Part of a small language model's weights.
Architecture: no biases in attention or MLP, untied embeddings.
MLP neurons of a small language model. Each row is named by its layer, matrix (down: output weights) and neuron, and shows model dimensions 224-319. Each number is 128 + 24 x the weight over its row's rms, rounded and kept within 0 to 255. A neuron's up and down rows have the sign that makes its largest values positive.
After each neuron's rows, "fires before" lists the tokens most often just after its 100 highest values on Wikipedia text that the model never trained on.

L3.down49 [119 127 162 134 100 144 122 139 141 142  80 129 127 192 120 136 129 162 122 132 104 119 121 132  98 138 111  82 111 104 226 143 133 128 137 151 122 104 118 104 109 136 124 125 128 103 150 105 127 131 106 147 130 115 147 127 174 113 133  85 112 156 149 115 138 177 191 137  80 104 161 114 140 118 127 137 152 120 104  93 149 119 104 178 118 144 123 111 166  92 117 164 151 128 139  83]
fires before: " |", ",", " votes"

L4.down331 [146 138 148  98 141 141 156 168 110 152 126 129 144 136 136 120 139 115 131 140 131 121 156 157 124 146 150  62 121  95  63 139  97 131 100 132 171 138 137 143 174 129 154  77 112 142 137  83 123  92 102 129 161 103 157 113 146 130 140 142 127  94 141 117 137 117  90 136 133 134 140 100 144 151  86  70 133 127 141 132 129 135 116 126  81 104 123  81 112  49 159 146 114 145 162  70]
fires before: "2", "6", "1", "0", "4"

L3.down896 [110  98 172 166 148 119 161 173 122 110 103 158 144  92 118 142  92 110 140 148 102 162 132 126 166 151 123 107 123 105 109 147 168 127 134 127 117 124  94 133 129 105 137  41 108 125 149 197 138 108 105 146 101 116 123 148  98 127 144 127 160 129 138 158 125 127 117 142 119 143 132  96 170  83 126 106 135 135 134 111  69 108 128  93 152 124 152 136 151 119 153 135 106 140  93 116]
fires before: " |", "0", "1", " Al", "\n"

L3.down1011 [113 161 161 146 120 136 174  92 146 137 124 173 148 148 125 135 113  74  78 104 144 167 152 146 119 104 109 137 133 145 141 154 155 117 143 134  97 173 145 150 143 139 103  66 128 125 117 174  93 117 129 126  89 150 140 129  98 134 134  98  96 117 147 105  93 139 118 160 120 126  80 134 138 101  89 150  82 159 149  83 155 137  89 109 182 148 169 126 129 162 140 122 138 129 169 137]
fires before: " ", "0", " of", ","

L4.down683 [152 136 108 150 134 130 148 142 146 131 120 133  91 111  94 165 100 116 145 148 107 108 130 117 136 157 144 134 104 137 167 166 154 111 120 146  94  92 137 128 116  95 172 104 130 101  92 133  91 128 127  92 154 157 130 174 107 132 137 105 137 171 130 121 119 154 152 118 154 161 111 129 123 118 116 148 120 180 129 161 157  98 142  79 104 153  99 147 115 128 151 109 114 139 174 141]
fires before: " |", ".", "′", "″N", " |\n"

L4.down435 [120 110 142 133 166  99 161 154 129 127 113 136 154 106 140 123 165 112 156 118 126 135 115 138 118 155 150 145 155 125 137 165 131 157 143  94 147 164 148 114 134 175 147 120 116 105 118 133 141 129 130 127 123 128  87 134  81 176 132 125 175 108 125 112 127 137 117 133 138  70 178 172 132  86 147 134 130 138  98 151 132 149 140 141 179 142 107 165 133 219 111 146 133 145 123 110]
fires before: "–", ".", ",", "=="

L3.down1022 [151 129 133 157 149 116 151 121 148 136 122 104 109 107 159 129 148 104 131 122 104 109 116 112 135  99 148 171  78 136 128 123 158  93 101 136 138 141 130 177 118 117 118 103 114 116 129 111  80  91 122 113 154 129 159  65 155 134 106  81 120 139 134 117 102  68 119 120 148 109 177 141 158 171 103 161 118 112 122 113 127 158 128  59 106 118 119 123  86 117 157 121 123 160 148 126]
fires before: "|", "-", "|---|---|---|---|---|\n", "|---|---|---|---|---|---|\n", "|---|---|---|---|---|---|---|\n"

L3.down217 [118 120 171 120 133 150 129 109 136 106 119 175 143 130 127 119 109 178 148 133 137 122 131 109 154 123 150 152 140 164  61 114 155 113 125 135  76 149  80  91 107 144 138 119 154 147 107 137 142 141 130 161 156 125 141 127 140  96 127 122 100 139 101 125 156 109 146 135 115  96 119 128 120 134 135 146 100 179 129 103 124  68 156 154 140 151 150  86 136 146 114 111  84 108 110 132]
fires before: " |", " |\n", "–", ",", ".", ":"

L3.down672 [148 123 161 146 130 147 129 108 127 144  99  89 109 184 112 123 183 133 106 130  99 130 133 147 144 121 107 103 126 159 203 161 103 110 129 149 144 160 120 110 142 123  76 104 111 104 149  76 102 130 129 118 132 122 156 138 138 151 118 101 120 206 144  89 117 112 146 138 107 129 123 130 158 112 117  94 161 105 136  91 138 162 115 122 118 154 123 136 134 120  91 174 132 151 131 112]
fires before: " |", ".", ","

L4.down31 [115 135 136 138 129 148 177 129  78 140 122  91 138 183 150 157 143 126 150 114  93 151 123 109 141 104 131 109 116 127  97  89 156 106 128 140 140 119 110  85 118 102 111  93 139 100 151 112 136  82 158 105 116 107 135 120 119  89 147 124 147 120 139  61 149 159 144 147 137  96 159 148 163 108 108 116 149 138 113 141 138 156 106 127 127 126 140 106 113 168 165 132 128 154 140  76]
fires before: "20", "19", " |"